From a checkpoint of a small transformer trained on Wikipedia: rotary positions, no biases in attention or MLP.
MLP neurons of a small language model. Each row is named by its layer, matrix (down: output weights) and neuron, and shows model dimensions 64-159. Each number is 50 + 15 x the weight over its row's rms, rounded and kept within 0 to 99. A neuron's up and down rows have the sign that makes its largest values positive.
After each neuron's rows, "fires before" lists the tokens most often just after its 100 highest values on Wikipedia text that the model never trained on.

L6.down131:47 51 56 54 55 35 40 46 59 59 55 47 60 72 65 60 48 57 29 90 40 62 38 56 54 81 72 72 44 75 33 56 53 49 10 43 75 42 59 47 58 37 53 65 63 58 47 61 41 49 25 82 53 40 53 46 30 22 47 61 57 48 46 22 29 13 22 60 52 73 56 38 51 26 68 20 57 46 45 52 48 40 38 38 39 58 44 41 55 50 24 51 56 36 50 26
fires before: ",", ".", " in", "ate", "d", "ated"

L11.down33:62 46 31 59 96 44 36 29 49 54 43 56 31 63 56 59 64 76 59 46 77 39 72 37 53 41 55 34 82 74 53 54 60 46 48 62 44 70 46 38 35 45 40 62 46 35 37 61 49 55 63 52 74 70 42 25 62 58 28 30 33 45 75 68 56 42 33 72 65 49 64 68 77 54 22 52 83 84 40 48 59 53 77 44 41 39 51 48 42 49 44 69 31 61 21 40
fires before: "al", "ated", "ate", "ant"

L10.down121:76 49 54 46 44 60 44 42 43 67 36 65 32 82 63 65 45 45 54 54 33 54 76 31 40 59 59 40 35 33 56 54 42 53 59 53 24 60 72 28 63 62 42 61 49 44 59 78 20 38 33 67 51 41 63 51 58 45 81 57 53 58 49 75 58 48 69 63 61 39 44 46 33 23 44 61 58 48 33 62 46 43 28 50 56 69 20 53 42 33 65 28 58 59 48 45
fires before: ".", ",", " and", " in", "\n"

L12.down42:57 43 62 42 32 32 38 46 73 50 42 44 47 55 62 48 56 44 49 52 21 71 50 41 51 46 58 40 76 54 52 52 81 52 37 58 43 67 39 45 30 39 31 37 44 57 67 55 57 38 60 54 45 64 60 45 53 57 35 56 48 83 47 47 39 69 63 46 59 43 43 43 45 38 18 59 47 48 49 27 35 60 52 42 64 54 32 65 39 36 25 35 21 35 71 49
fires before: ".", ",", " 19", " and", "\n", " in"

L12.down130:34 49 49 46 51 57 39 59 94 40 57 20 45 62 46 49 40 68 78 73 48 74 67 49 73 46 47 41 54 72 60 75 45 54 23 62 52 58 50 65 61 54 36 55 63 69 63 54 76 54 66 86 63 24 22 59 26 24 47 32 54 61 39 78 71 46 30 47 57 42 67 21 48 61 61 54 40 61 67 39 22 57 49 33 23 61 69 31 58 33 59 57 68 45 36 35
fires before: " in", " at", " as", " on", " with", " the"

L13.down417:46 36 46 35 49 49 50 41 84 57 55 50 47 20 64 56 66 73 69 68 61 50 31 48 38 60 74 34 66 68 56 43 54 49 64 67 69 55 57 48 60 54 61 55 56 52 73 43 60 37 77 47 34 57 41 51 33 29 43 42 34 42 84 52 45 71 43 31 44 37 59 44 38 35 64 52 63 53 42 44 37 48 29 43 36 50 65 39 58 56 49 63 92 51 51 44
fires before: " by", " in", " as", ".", " with"

L6.down194:45 44 52 51 34 43 59 09 37 45 34 24 45 58 43 70 50 35 81 56 57 71 53 48 34 61 37 48 26 43 64 51 69 68 61 25 48 67 33 34 77 55 61 25 51 28 43 48 68 39 51 37 45 71 31 27 52 54 55 60 64 55 83 56 70 47 47 66 54 45 30 21 64 56 75 60 39 53 40 55 65 16 59 65 50 42 47 32 46 59 33 68 49 64 40 47
fires before: "ment", "ing", "ed", "le", "ant", "r"

L4.down190:32 56 42 48 42 59 68 80 48 67 33 31 55 76 33 42 41 55 53 61 65 54 48 62 51 36 71 43 53 57 65 53 54 64 55 25 51 41 61 37 40 39 68 27 30 58 32 54 58 35 53 32 58 36 39 81 30 47 32 59 56 61 37 48 27 57 51 22 52 75 44 32 42 56 42 55 79 31 45 66 73 76 45 42 60 52 61 20 33 51 71 34 48 41 71 21
fires before: "ed", "ing", "ra", "ri", "er"

L11.down392:32 39 39 62 41 43 52 43 76 11 39 32 58 71 43 58 51 64 44 56 37 50 63 43 42 68 28 67 36 52 52 28 95 67 46 23 93 37 44 41 32 60 63 53 52 63 57 31 60 51 36 57 19 58 29 76 49 51 37 45 35 36 51 38 35 71 52 47 42 68 48 80 39 36 57 45 63 51 54 86 53 46 45 54 66 44 53 50 67 17 50 17 34 20 53 50
fires before: "ing", "row", "at", "ough", "in", "re"

L12.down298:55 29 33 48 28 71 45 55 67 62 60 72 82 24 45 60 21 37 66 58 72 37 29 50 47 70 40 45 61 30 44 27 64 41 46 52 39 55 59 51 23 72 49 44 44 61 66 42 50 15 39 57 41 47 46 57 51 36 51 60 37 49 62 65 59 75 71 34 34 46 53 50 54 64 46 40 39 73 80 27 50 45 41 47 67 47 72 58 59 69 42 35 36 48 50 67
fires before: "s", " |", " p"

L14.down342:40 66 72 30 60 72 59 45 36 67 62 68 41 52 65 53 38 39 53 41 56 54 63 30 27 29 44 20 41 42 38 71 48 62 66 62 48 75 40 52 37 64 44 58 36 44 49 70 56 63 56 37 39 65 28 48 08 72 58 46 13 49 57 50 30 48 73 69 67 28 68 41 45 45 53 57 12 52 26 32 62 37 36 43 48 63 78 59 48 41 44 74 37 50 68 77
fires before: "ated", "ted", "ate", "ation", "ed", "s"

L10.down416:57 70 67 47 51 27 40 40 82 49 48 45 43 48 34 55 46 47 48 85 64 39 41 48 62 31 61 47 67 48 56 52 56 55 38 62 54 42 66 55 16 52 21 57 50 58 42 49 47 38 65 58 51 39 39 75 36 73 45 50 37 40 49 59 33 83 60 37 46 47 67 50 41 37 33 50 60 44 47 44 44 65 42 68 60 36 39 38 53 41 53 78 62 61 47 65
fires before: "==", "In", "The", "===", "M", "A"

L11.down347:58 40 31 24 72 26 88 54 58 41 36 62 51 79 40 18 41 45 48 59 59 63 45 55 52 43 53 46 47 41 50 79 30 54 69 62 43 45 36 43 76 56 38 43 64 62 51 53 45 50 26 66 68 34 44 61 35 68 48 56 65 56 53 72 30 69 31 45 49 33 50 48 43 62 52 43 47 52 31 45 43 54 50 60 51 42 63 46 63 42 65 62 55 80 47 44
fires before: "s", "ed", "ing", "n", " not"

L5.down182:48 24 23 61 32 57 50 24 68 40 56 56 92 46 52 65 53 20 50 54 49 47 62 43 52 56 43 24 44 54 63 53 24 20 54 47 33 66 63 39 23 47 73 65 39 80 65 66 52 46 28 37 52 33 62 67 54 17 27 63 17 62 59 41 44 57 62 55 57 77 43 59 45 59 49 41 51 29 75 41 63 49 63 65 37 55 42 41 57 72 49 33 66 55 27 75
fires before: "s", "d", "la", "leg"

L8.down393:40 66 64 79 51 55 58 41 67 74 43 67 27 60 15 41 61 27 32 44 64 26 44 37 40 62 55 37 30 63 73 71 73 57 45 46 40 52 56 63 39 36 63 80 42 56 60 50 46 46 35 32 70 60 32 54 41 53 29 44 62 39 30 48 61 43 63 27 61 39 67 75 46 58 51 50 43 41 30 55 45 66 34 76 65 62 61 52 32 76 38 49 53 72 46 39
fires before: "==", "In", "===", "The", "H", "A"

L13.down191:38 32 50 34 63 68 50 42 36 54 29 61 37 54 23 17 63 42 72 48 57 48 36 82 57 25 42 57 45 58 57 43 44 63 42 37 38 36 71 03 44 51 58 43 47 33 24 43 80 51 53 39 52 59 42 54 62 49 37 48 70 54 65 60 45 48 56 51 55 64 71 52 73 79 52 61 33 65 26 45 52 44 32 34 53 60 51 36 64 51 33 54 65 33 43 36
fires before: "y", "es", "e", "ed", "ation", "al"

L14.down422:55 74 60 40 41 78 60 46 53 39 56 54 16 29 68 75 78 52 99 53 59 31 35 63 55 67 55 49 79 69 40 45 40 69 62 56 37 52 46 47 69 64 50 56 56 59 32 38 41 28 39 44 44 37 48 56 37 47 66 57 57 55 62 67 49 36 75 49 50 76 39 27 78 63 53 45 44 39 52 42 31 50 31 21 60 37 43 35 55 29 39 36 33 50 55 46
fires before: "i", "t", "ed", "ing", "an", "ation"

L14.down428:75 63 39 42 02 71 41 74 34 55 57 24 60 52 46 49 52 52 39 64 46 45 61 45 48 38 53 44 39 50 47 53 05 30 61 66 19 57 29 44 29 48 51 72 58 75 67 34 64 67 48 52 71 47 43 43 65 62 49 61 41 62 48 39 33 60 61 53 67 49 62 35 73 65 52 23 30 43 74 76 54 61 61 58 43 74 56 45 30 69 70 28 54 43 40 40
fires before: " ", "n", " C", "mate", "d", "p"

L11.down222:36 60 55 41 70 64 85 56 71 69 56 58 52 41 48 75 60 43 84 80 53 52 64 51 55 51 61 49 60 55 49 34 30 47 23 56 50 43 33 36 35 52 36 42 50 32 19 37 27 48 39 48 54 35 52 80 53 25 43 58 56 54 60 79 35 63 37 37 44 57 47 38 36 70 56 50 43 72 45 64 54 41 12 43 33 60 85 67 63 35 45 56 60 51 81 38
fires before: "t", " |", "|", "al", "tor", "-"

L8.down318:42 32 53 53 28 25 56 58 46 38 52 59 57 58 55 38 62 64 48 64 41 59 69 22 45 94 20 61 24 40 49 41 40 75 46 77 47 56 11 44 52 68 70 35 58 49 60 66 55 36 66 46 47 51 68 34 51 46 31 45 58 63 44 38 54 58 50 78 80 29 46 49 50 20 26 54 62 56 49 18 73 48 67 54 54 45 53 42 60 38 50 63 56 54 40 22
fires before: "s", "ed", "ing", "ant"

L14.down109:49 52 32 59 44 51 39 45 64 43 46 45 68 18 34 64 33 65 66 41 54 29 59 61 66 71 63 51 65 44 43 54 61 53 31 23 48 45 56 63 62 35 49 18 27 50 57 33 60 36 31 89 43 41 46 52 97 55 40 69 66 68 56 70 82 29 63 39 67 70 89 59 52 61 69 47 47 31 56 51 58 51 44 58 49 34 52 40 72 61 19 54 51 42 38 40
fires before: " |", " m", " in", "us", ".", " p"

L8.down419:54 66 47 46 39 69 58 44 62 71 73 53 60 29 54 40 61 56 61 27 56 33 47 52 48 36 51 61 37 26 44 57 44 33 39 39 52 37 37 58 16 71 63 35 47 50 55 40 65 28 61 34 42 31 70 49 42 44 66 46 52 64 70 25 37 27 70 25 69 71 82 34 53 75 42 50 33 45 44 70 53 52 43 81 43 33 40 33 57 47 67 42 48 44 48 53
fires before: "ed", "ing", "s", "d", "er"

L8.down386:65 71 36 58 22 66 66 76 55 51 51 61 59 78 62 68 35 39 39 55 55 64 41 54 56 58 19 37 40 34 39 79 23 40 51 55 71 49 42 56 40 58 36 20 59 76 68 60 45 57 61 48 62 38 93 69 58 48 37 57 31 60 34 58 36 80 57 61 57 56 71 66 52 55 16 57 63 72 43 37 56 64 46 50 52 58 50 34 56 34 41 67 69 32 38 53
fires before: " States", "S", "ment", "ce", " Kingdom", " "

L8.down254:58 35 62 29 54 50 45 69 61 18 56 44 26 54 69 46 40 47 48 37 41 26 78 43 32 79 42 50 59 41 42 21 61 56 45 79 32 28 48 35 27 54 63 43 61 57 38 67 55 31 55 55 30 47 72 65 44 47 48 78 66 29 54 64 45 65 50 32 34 52 49 60 48 15 74 30 58 20 81 51 51 42 43 57 36 54 60 37 70 29 40 32 61 43 42 78
fires before: "n", "re", "or", "th"

L10.down263:45 40 48 44 66 67 45 56 65 82 47 46 52 54 44 47 43 58 50 66 51 24 36 45 25 48 48 22 67 47 74 42 66 59 48 40 58 40 43 66 68 30 52 47 45 52 18 63 35 46 64 49 62 65 53 60 44 85 35 48 68 44 46 64 36 50 98 52 43 45 53 64 71 25 70 63 50 30 28 61 35 70 46 24 85 61 46 46 64 42 48 32 55 77 61 57
fires before: "==", "The", "In", "A", "M", "B"

L10.down197:48 59 53 51 58 48 54 73 52 59 51 69 29 62 27 55 42 35 57 68 62 39 65 43 36 56 57 38 67 33 51 50 56 59 32 45 31 33 53 47 42 54 49 40 55 52 30 50 36 31 81 59 63 57 62 65 52 44 47 30 56 46 39 71 35 55 43 50 79 61 80 51 45 67 64 54 54 51 31 62 49 62 38 58 51 50 38 61 66 40 47 59 41 51 54 56
fires before: "==", "The", "In", "==="

L11.down123:54 68 51 37 54 63 50 73 33 58 43 51 56 75 52 50 23 39 39 41 57 69 38 55 55 54 63 62 24 42 61 59 20 54 37 65 49 23 30 51 32 48 63 38 41 64 54 52 65 39 84 31 40 44 55 18 53 45 24 48 43 43 50 56 70 49 36 55 49 44 45 53 34 35 35 30 45 75 83 47 49 28 60 76 51 51 59 60 49 49 51 45 43 52 57 37
fires before: " ", "ious", "tic", "ion", "ed", "p"

L13.down71:56 60 71 50 42 54 44 36 58 66 33 79 63 51 44 48 76 58 59 32 43 41 63 51 54 56 61 60 35 46 44 39 44 48 39 53 59 64 48 44 32 62 35 53 38 47 22 67 21 19 43 30 25 60 70 75 51 42 31 34 21 43 49 68 53 45 49 41 57 52 78 47 30 42 44 58 79 64 20 34 63 51 83 66 46 64 71 34 59 60 37 83 44 40 59 52
fires before: "ment", "re", "ence", "d", "ed", "rt"

L14.down341:44 48 46 51 44 69 32 29 66 42 59 54 38 51 44 44 55 52 22 63 58 78 75 49 39 52 54 38 21 05 36 37 36 66 27 48 61 32 61 39 61 79 50 35 49 43 62 63 52 60 60 44 46 15 38 72 94 57 14 48 61 80 48 31 66 59 35 48 74 43 56 76 42 20 50 53 57 71 53 56 61 61 51 35 49 53 70 49 31 53 29 56 51 35 80 50
fires before: "\n", "|", "-"

L13.down446:62 47 20 35 41 54 60 45 54 81 43 52 41 54 37 50 34 43 50 38 61 39 66 60 48 47 18 44 64 61 20 79 44 36 37 53 66 57 68 57 29 51 38 49 53 57 31 39 44 37 53 41 73 57 55 73 47 45 48 50 67 53 39 61 37 32 45 61 25 41 15 40 76 47 44 20 79 36 42 48 70 46 75 36 39 30 64 64 62 65 68 51 51 66 37 36
fires before: "ant", "ar", "ate", "di", "g", "ated"

L12.down107:38 68 50 82 55 31 42 49 52 35 33 44 69 30 52 52 62 66 55 55 59 62 67 36 51 63 64 32 37 43 49 49 48 48 25 38 52 54 56 31 73 37 22 45 63 66 47 75 57 56 48 59 68 24 55 58 16 58 28 38 32 63 48 34 55 44 39 69 39 57 47 52 64 27 63 70 53 61 63 47 22 64 24 42 64 61 26 54 51 44 27 64 81 78 70 55
fires before: " |", ".", ",", " United", " ("

L11.down396:47 58 74 37 71 86 38 62 46 43 47 49 71 64 26 55 46 52 30 46 56 27 47 76 68 48 50 50 67 44 58 64 76 36 43 62 37 35 48 28 40 42 45 54 78 56 52 15 43 52 43 86 56 19 44 45 51 25 52 61 54 34 53 45 50 56 46 35 52 19 27 55 64 54 66 37 46 73 40 32 59 51 71 48 63 46 63 58 49 65 58 40 40 48 56 56
fires before: "s", "-", "ence", "d", "op", "se"

L14.down285:57 46 70 47 55 63 56 48 44 81 26 55 41 42 47 30 28 21 82 86 58 49 85 52 68 21 63 58 45 50 45 36 35 83 55 47 43 68 50 37 53 34 46 40 37 38 33 47 70 41 51 57 52 39 57 63 34 67 29 60 20 79 62 67 40 33 48 50 71 55 55 24 41 39 65 52 34 31 59 44 27 47 45 47 48 55 51 66 61 53 49 42 47 70 43 19
fires before: "s", "ing", "ed", "es"

L14.down248:55 35 65 43 38 40 52 39 63 35 59 45 23 51 61 43 64 57 50 38 11 61 37 60 65 19 52 49 47 55 67 27 71 45 72 55 71 31 46 45 40 56 26 61 47 22 20 51 56 60 70 38 29 66 59 42 55 29 68 43 53 71 70 42 70 32 69 23 38 24 40 49 48 66 41 60 27 70 53 47 67 54 53 59 45 57 54 44 47 50 25 58 66 94 51 65
fires before: "%", "4", "ing", "ation", "3", "7"

L13.down284:39 39 47 45 28 59 55 40 57 36 41 52 56 56 53 46 65 53 26 32 67 98 33 60 49 61 64 50 72 44 42 63 41 31 38 60 52 76 51 39 72 52 54 31 51 37 73 21 45 46 71 75 49 36 74 43 40 57 48 53 48 54 54 65 64 55 68 59 31 28 71 70 70 55 61 46 50 37 47 37 56 53 66 70 43 60 38 66 52 43 39 61 50 39 60 52
fires before: "-", " ", "\n"

L12.down152:63 33 42 59 52 59 34 37 44 63 72 48 72 58 56 51 40 44 74 27 48 47 29 70 53 64 44 36 36 57 65 58 37 21 47 45 28 26 63 14 50 60 35 41 42 44 35 39 26 47 46 34 42 52 55 58 53 63 57 33 46 61 46 48 57 34 74 42 75 72 35 26 52 59 55 67 25 28 40 56 38 65 53 41 59 43 55 21 51 66 61 53 38 30 60 41
fires before: "ence", "tion", "ed", "ing", "i", "t"

L14.down80:53 59 34 41 60 54 65 55 63 59 63 61 39 71 45 55 63 61 43 47 15 50 80 42 42 62 42 59 32 34 56 47 43 56 58 90 37 34 65 46 50 48 40 54 34 60 45 62 63 50 48 55 52 66 60 36 62 49 65 59 36 48 63 49 70 30 71 32 45 33 31 20 57 55 40 65 52 51 43 43 73 55 27 48 51 51 63 69 60 63 55 29 36 56 17 68
fires before: "4", "6", "7", "5", "2", "3"

L6.down125:47 41 41 70 33 45 51 42 39 58 77 53 29 15 46 62 42 32 51 52 72 64 47 39 45 43 66 32 45 48 38 45 35 44 70 45 12 35 36 36 38 57 54 66 63 44 61 44 53 50 45 57 72 46 58 69 63 36 35 37 39 43 54 49 52 42 70 41 48 52 83 31 60 65 17 32 56 51 86 66 50 74 76 52 28 56 52 49 62 38 49 53 43 53 47 40
fires before: "ed", "ball", "t", "fa", "ing", "se"

L10.down353:43 56 39 57 24 42 64 50 42 36 33 37 84 23 60 67 76 38 26 60 47 68 50 49 33 41 40 82 56 53 47 37 36 48 41 56 32 38 53 76 56 42 66 48 58 33 52 48 53 35 54 57 36 35 63 49 41 46 50 63 56 54 41 40 61 43 47 09 63 42 44 41 67 43 32 63 56 62 54 59 40 74 44 41 57 62 44 36 72 12 54 69 43 61 38 45
fires before: "s", "it", "″", "ing", "ed", "ure"

L6.down4:55 59 80 47 41 56 63 63 60 57 57 27 58 41 35 46 67 42 41 53 47 39 51 67 56 44 58 46 46 26 38 51 59 56 50 37 57 53 22 56 48 67 39 25 25 67 56 62 74 36 35 42 47 34 65 41 56 63 56 45 57 21 59 90 29 44 18 41 44 38 61 59 36 35 44 60 54 69 49 47 79 59 75 52 38 59 28 39 55 62 52 35 49 26 70 60
fires before: "-", "\n", "ment", "n", "g", "ning"

L12.down108:48 57 56 43 34 28 38 34 83 79 49 68 59 22 64 44 52 57 48 70 37 60 62 57 49 55 46 63 30 50 44 44 60 61 35 69 41 41 68 51 45 65 62 47 59 47 62 41 87 35 53 54 45 31 51 40 38 41 58 52 64 63 29 40 20 65 64 57 60 45 41 56 63 54 44 50 77 38 65 23 55 70 53 41 39 33 45 53 41 39 74 59 72 76 58 43
fires before: "t", "d", "ted", "ct", "s", "ed"

L4.down54:59 52 63 25 32 52 40 58 43 41 40 67 69 51 42 31 45 28 52 46 55 63 45 65 38 66 47 47 79 26 39 41 33 36 69 77 32 59 55 37 29 50 35 66 58 61 23 37 54 77 80 73 51 42 51 71 74 64 50 60 42 46 50 40 93 76 39 51 47 52 57 66 77 64 45 79 67 61 49 36 49 48 59 43 41 57 55 31 76 16 50 44 61 65 49 58
fires before: "s", "ence", "ric", "ance", "ent", "ed"

L8.down415:57 57 47 24 40 52 59 51 10 69 44 52 57 51 71 60 67 35 44 26 43 73 47 81 37 53 86 47 58 76 57 71 45 42 33 60 63 48 73 12 53 50 18 76 40 58 50 31 37 61 57 58 31 76 42 54 68 64 78 53 57 59 47 54 51 43 53 66 47 55 63 33 35 66 60 50 44 69 40 43 45 21 58 57 36 48 39 37 65 60 48 43 51 69 68 33
fires before: " |", " ", " 2", " 1"

L14.down179:65 26 70 59 45 52 39 60 68 15 46 40 57 54 37 16 49 42 57 34 57 24 84 41 54 43 36 38 13 40 63 34 48 72 47 32 62 34 31 50 33 46 30 46 39 69 43 49 53 64 40 47 34 56 46 62 53 66 51 64 53 52 48 47 60 80 65 45 50 49 59 56 32 57 44 60 59 69 47 53 49 60 62 57 63 34 62 56 55 88 39 42 40 56 49 58
fires before: "|", "\n"

L6.down158:28 55 67 55 32 46 50 83 51 32 57 45 52 52 51 48 18 44 49 55 49 60 33 55 02 42 61 37 48 02 42 33 21 64 16 24 43 50 40 34 30 44 28 04 51 56 42 45 52 61 46 46 53 33 51 45 60 47 60 56 64 42 48 65 26 48 44 57 49 61 63 60 63 51 57 68 56 41 50 53 32 43 71 35 38 65 25 50 65 35 43 43 31 27 53 53
fires before: "-", "\n"

L4.down70:25 29 43 61 36 35 80 72 63 29 35 59 60 55 72 54 62 50 41 49 56 63 65 62 27 70 47 29 33 58 42 65 46 88 57 54 27 54 26 64 41 32 54 54 37 60 43 62 54 27 38 30 40 42 52 47 31 54 43 55 47 51 68 74 50 63 60 66 78 34 63 70 29 60 48 33 43 57 30 65 66 80 67 70 64 46 61 61 68 36 54 54 26 61 48 53
fires before: "s", "ing", "ed", ",", "er", " |"

L5.down8:66 40 56 53 60 70 56 52 52 57 48 47 58 24 33 34 41 50 40 53 68 46 60 55 46 71 57 56 36 51 39 61 54 42 22 65 64 39 44 69 45 28 45 63 33 68 39 44 52 45 52 51 55 49 93 42 72 46 17 56 63 58 34 77 59 26 55 43 72 32 61 56 32 40 48 60 58 16 38 63 23 12 37 46 32 43 25 55 53 31 53 60 46 24 15 40
fires before: "or", "re", "as", ":", " of", "ction"

L4.down109:49 58 61 78 39 44 51 45 65 53 33 64 31 51 23 60 71 54 49 61 69 57 56 40 40 21 45 22 72 62 70 70 36 47 45 46 49 55 28 56 33 42 52 63 40 52 57 58 41 47 61 53 39 54 36 83 24 40 42 54 53 63 14 40 41 61 63 33 11 49 80 81 57 53 51 39 34 73 18 50 39 61 57 36 62 47 34 30 33 46 60 26 54 45 56 63
fires before: "|", "===", "The", "-"

L10.down420:66 54 48 27 59 29 81 70 39 74 54 44 34 59 37 46 60 58 55 72 70 67 43 48 57 36 55 78 44 53 35 67 46 84 46 55 58 64 47 44 53 52 44 59 53 54 48 58 58 50 54 58 40 36 55 35 51 29 40 67 27 48 69 88 48 30 52 68 70 78 53 57 51 55 49 53 77 60 84 31 57 55 71 51 40 80 26 30 70 57 60 77 27 32 50 79
fires before: " |", "et", "ing", "at"

L10.down134:57 52 45 41 52 65 56 73 68 38 52 78 29 60 13 22 43 66 34 63 71 32 41 41 31 39 41 31 70 50 34 41 46 48 50 50 34 23 54 21 33 44 48 55 74 66 30 75 54 55 71 40 61 45 62 60 60 60 42 49 61 38 34 49 34 51 49 38 64 63 58 60 46 55 31 55 67 49 44 50 39 74 42 57 38 69 68 33 76 31 48 43 65 62 42 44
fires before: "==", "The", "In", "===", "M"

L14.down44:48 39 59 53 54 42 98 54 60 42 18 51 55 47 62 05 29 65 61 41 70 54 35 57 60 70 28 56 25 35 33 37 51 28 72 17 63 49 64 33 55 42 64 40 51 37 43 36 43 54 16 50 67 55 46 57 49 43 54 21 40 60 42 45 66 40 27 42 41 53 64 45 55 29 66 59 68 52 57 72 54 54 40 74 43 57 49 37 54 71 43 55 55 56 57 46
fires before: "-", "b", "\n", "s", "tern"

L10.down170:48 65 69 43 61 52 29 53 74 38 56 44 38 39 43 54 43 45 37 54 27 27 68 60 30 51 54 50 50 61 50 38 40 44 33 61 24 57 41 77 08 53 30 58 84 56 37 50 28 26 56 65 67 54 61 73 54 59 64 53 42 66 40 69 71 79 58 19 56 68 46 58 36 43 53 50 65 74 37 67 31 44 64 64 68 19 49 32 66 55 57 38 52 47 46 20
fires before: "or", "ment", "re", "dge", "ction"

L12.down129:72 42 18 67 39 34 64 67 59 74 33 40 37 54 38 45 60 70 36 54 57 84 44 54 80 40 33 25 49 11 71 58 37 35 86 65 34 58 52 52 44 61 66 53 51 46 47 40 37 37 59 62 35 33 70 68 66 57 73 63 60 49 55 43 56 63 24 45 61 50 48 64 64 57 50 48 46 60 48 59 27 46 43 49 32 73 52 42 50 32 67 41 49 39 66 59
fires before: "s", "ing", "ce", "tic", "t", "al"

L8.down185:61 43 61 70 50 70 42 20 88 23 54 43 62 17 34 56 57 77 59 51 48 41 35 64 50 73 39 71 42 51 77 25 57 54 39 66 48 48 32 52 27 25 31 56 64 43 64 48 51 58 34 44 55 48 40 47 42 57 53 69 49 42 55 58 41 40 54 18 56 59 39 66 35 48 43 43 45 59 65 30 50 51 45 37 39 32 54 39 41 33 67 14 56 47 47 28
fires before: "-", "ence", "in", "ing", "on", "ed"

L6.down210:65 73 47 37 45 57 46 68 66 47 50 80 68 67 53 23 56 69 50 48 44 77 46 53 37 74 42 41 34 16 59 54 29 88 66 51 28 72 47 50 53 70 27 50 35 54 45 48 42 50 67 67 62 52 50 50 44 71 58 52 42 49 49 44 67 66 27 60 54 66 44 45 50 31 72 37 78 59 39 73 52 52 37 50 56 66 51 84 42 36 58 66 50 76 27 47
fires before: "s"

L5.down288:37 59 77 72 73 36 38 52 64 43 33 64 38 63 22 53 33 42 22 52 60 62 39 38 33 73 68 37 50 46 53 89 55 63 61 27 39 38 65 58 16 48 32 59 33 85 12 33 32 67 47 35 73 67 73 59 44 66 26 59 48 39 30 42 37 58 49 56 50 58 52 72 36 48 71 38 65 46 37 62 45 59 50 57 51 39 57 58 49 41 64 16 42 39 64 36
fires before: "==", "In", "The", "A", "D", "H"

L12.down137:53 49 70 57 45 34 31 35 58 62 60 65 61 70 33 63 38 58 35 42 36 47 39 33 52 50 68 29 59 43 49 34 88 46 38 36 64 57 53 81 48 30 07 53 49 52 43 40 34 45 49 72 45 59 57 67 58 37 12 18 46 22 79 47 23 42 36 50 61 47 59 34 50 30 69 45 46 52 47 48 36 63 12 37 46 62 50 48 36 36 33 62 37 50 67 38
fires before: " of", ".", ",", "s", " in"

L14.down97:34 69 41 63 43 60 21 36 50 73 34 59 45 27 45 37 48 44 55 42 36 29 42 70 62 52 60 44 44 46 44 54 44 68 73 61 66 42 57 25 62 53 90 59 33 77 42 29 64 59 41 25 54 53 60 49 67 52 44 71 43 61 28 72 61 46 59 48 62 60 29 76 64 57 71 50 32 36 52 44 52 21 52 68 49 42 71 59 60 59 38 66 42 44 51 31
fires before: "re", "ro", "or", " 1", "ade", "la"

L7.down2:83 46 18 65 69 20 61 56 54 67 55 70 31 76 45 30 26 47 63 31 73 59 50 54 45 39 43 35 41 50 53 54 50 24 54 43 43 53 58 38 35 58 23 26 64 34 31 44 62 42 36 40 57 76 27 62 46 54 81 50 62 54 29 58 54 21 55 53 61 51 50 39 51 43 40 77 65 46 75 37 52 52 41 41 45 53 47 71 56 38 55 55 61 77 46 36
fires before: "\n", "|", "-", "---|---|---|---|"